config.toml
n_layer = 11
d_model = 256
head_dim = 64
activation = "tanh_gelu"
norm_place = "pre"
init_std_qkv = 0.0272
init_std_o = 0.0058
init_std_up = 0.0272
optimizer = "muon_variant"
decay_fraction = 0.781
decay_shape = "linear"
MLP neurons of a small language model. Each row is named by its layer, matrix (down: output weights) and neuron, and shows model dimensions 64-255. Each number is 128 + 32 x the weight over its row's rms, rounded and kept within 0 to 255. Numbers have three digits each.
After each neuron's rows, "fires before" lists the tokens most often just after its 100 highest values on Wikipedia text that the model never trained on.

L8.down582:124132148094142152134150125087132166107113143089086137180094109119117157074134108085060105148107109143192167201059094144134098144139186099134184102112102178153125132090126131165078152106111131108095095146135139128151098085183071097146105144146158220096074089125135085167144141119104134126086149154131160110120095105103107100063180138029108097125108156114107145137132152102144117125145130102127147157166146171117090153176102145129146147130138122090145157133098105111166089101128120133147167094096131158097162141073092209156106127170127058168155116154128106122152125122097110152
fires before: ",", " the", " he", " it"

L8.down252:135097106137121137156176170111210176120095109104092156174119152156086171118076103139098108113114095095123094191102109131162160168149163126117166156162068136149168145170118148149134122141123145122130139125137133140135124163117097127096136125150123145156112141136134063142097178156084117199119126152155067167133126124092057069108083183168114113173186164120077138147092114127109116198122106115087099113137127120068153148176134075166165082177122137101154080091121158137157135123177081149114107109148126124139126109033162147107125132123121175140103161123123148167130164160137089023
fires before: " that", ",", " the", " he", " it"

L8.down131:120129158074157126115146114178168076128185176152110146113133163145089127108152071082107177138129081142142165117091127158134119147139109096084162184118152084119150127099136137087055113109092147157165097124111187115165105087130121115169165049120199060086149159131183131209140142063133107146120104145183139146103146145134059097137151096091085111140147141170108085119124128172104177124078135122163164130175187065104101127169172118110140044138123126091107113150104120157116122149066086132125148118155141158098157159120098156105167106148124116110179091088135164118168145118135152157
fires before: "ing", "ed", "0"

L8.down666:120130093101143163082122142157088113151158216145088210182051138148103108137116075137155087132111089138070154098090120138072119125150088140131148146149108132150102120129167110178081148116121156121102119122137175115105100121113177123123145194082136068101106118110131135073154133081116127116089101110103161158128128060140087104119177125165080121121047134122138137121172129148125121140165144146135136149171135139140086194119123140137104171099144159103176167166111077120141087151185158136147101097100153131162129167129156110145129137080163143136140100132139085082178155150134172119
fires before: "0"

L7.down484:167071178092145131137128095130125073071151130094059153143181145135103060125175127178079160135121165164177097133139056125109106158150086074154122145146132100106106107111154129113105073119168169126149067054069151088107113120132114132150169153218141131096122118128168097129170154178100171121091111171180121152107157159135156187089124081126162145143170152118092086165151077117168151140103173161132077153137120090069135145138130117137130070097141103131138114121091116090113150199107193097117168131155075188109126151153090107186126161093122188108105148116154108140162133146111083122
fires before: "0", "a", " "

L8.down971:127126104101088109081148109147161068147110119126184080122142129097067159078177129156074175153122136118100132146129079119113140114148136045165141117084158163044140156131138148171145159166156178127138161132166077150143150147160105109133044137077095098139104056172177093119128123080112099158116157138196107070103158149136195120144108124150119090156138115097120124095101105110151158173128120168134135167091111046155100177127167193121088102137104129146136065192149086147146112133060129085131139119131138153121133122159095144123141166122142142178118147148085139125053200125154066130
fires before: "9", "8"

L5.down459:041152111143101149127136144147094106141137146163122165109084141134126135083169185058165125101105170175078137154151088095164162179112118167155071154111111099062132146093130102111110146179154153153142140103097064101099138131172097123182119136104130152112125123131101170165148134074146161119107113152129165082192121127166084143093153114096091118175142136143163118122142134152158065159173114103124077134093135131120094122123193137119104170098111131149088046128151095089161121129128163107132133087095151089074082124112047125100106101098104118122109157103097199134190115088069228096
fires before: " ", "0", " century"

L8.down873:112084133112082067122187216100134164130129144103101130138122147128150133127113139137087110115141125094128121099123106137038181148155072175218129171079131069083124146114114187081136113188148133165111129148134098073144133108152080141102180096158131091198157130128134191183123143090112161182136111111148127169133129090179082127132128112123067171106084143134140123094139101107146127146128061112146109122114183094174131117128130113132133106150135101132147098106141150194182112103084105091079129144121125129132233135171081135130106118135143142141120178186137035132112059140102109107
fires before: " "

L8.down805:122156178171136074143119092114163132118080145187107144091103176137099124128144071151113136177161137133118169102146122152164148145086117127138131074110143105159123069126138133160103208085123076187115155125094158060074161069120133102152078145093148115094073139195102135142154141089113141109119128114154123061116098138169080108196131148159187141181188164136135169193139122139137113145087111157064127103088114072126134169179151160154169135115152165126105095140120156083145119113140151093148142119168176126129110138164148212186109124103100060110133128126051136124149127148063144118
fires before: "9", "5", "8", "6", "7"

L8.down296:127106100124111111174108139099134095157120196136111059108133130123117065136152129105099135111107164116172148174153137094189157176175135158114123146113174115109102139085120107079102128104135149099151169058177146125119167128128129117140142188163074106171112190178096153138123162098127163131144150102153110136135150140166140206046119138093112101161146186103135135172182133166128147164095086151131091149082159108150109111157061104129168101147111128117094145098103076075174135172057139156090187106093083106101077133070173059100110090157087161128099119185138173100096107068123158081
fires before: "1", " ", "2"

L8.down963:138142125106169145114158138126126125167066102133127129147128101117121130108138183107108137126096129149120120098088136168047109121203116123117133152115128121171102132102122145082096114219176148163155178164154108109173133150117084158149105164073173128109078079093107151169096152063095156104190084159120124102126127122091093123178131172137120105109093106071108146160138145117141187127042092092133117077129134068068139120128151074121167126122171101113141118186147152163093150203152083101156139120163096133102118135144106092119181108118140194101160122135122132194128154162180133171
fires before: "0", "2"

L7.down589:104089177126067160152158157117084144160111168159130156129114106122129148172063127129000115115147167108147128156136161116064115101101090149107124127151096160164108142187101123181114098125137092123110146133091105180124101112149049131191129144172127173093110121111114190130109116112158141162106170141154055113128108101172084098156132105132170118084146173168112144099095135127172086114116114111130124130083101091129136122157137122140072124121110163165151153140162163131153122099179144150149137083126134190116128139126138068113136192107152134141142182117152113113128075125137177125
fires before: " ", ",", "ys"

L8.down266:128098193135124137180141074152158136145103057088107159147160099113100152125088117140167143121146157165130151142146138154161138096140110059103092148147196098162081134131155127106147028152063129129160194125109145109082111107185110101115144116109142070182128156115099131143100087117170136093165107159169141110123145117105120103054175063101169122183175147087106106165103149126142129131152136129093120139116100089075075091138125123119152101140171111109133113102136099108139141154120145125093049090102147223100114108052091144124106112095130188191091095203143192161167141074164164159
fires before: " ", "ona", "pt"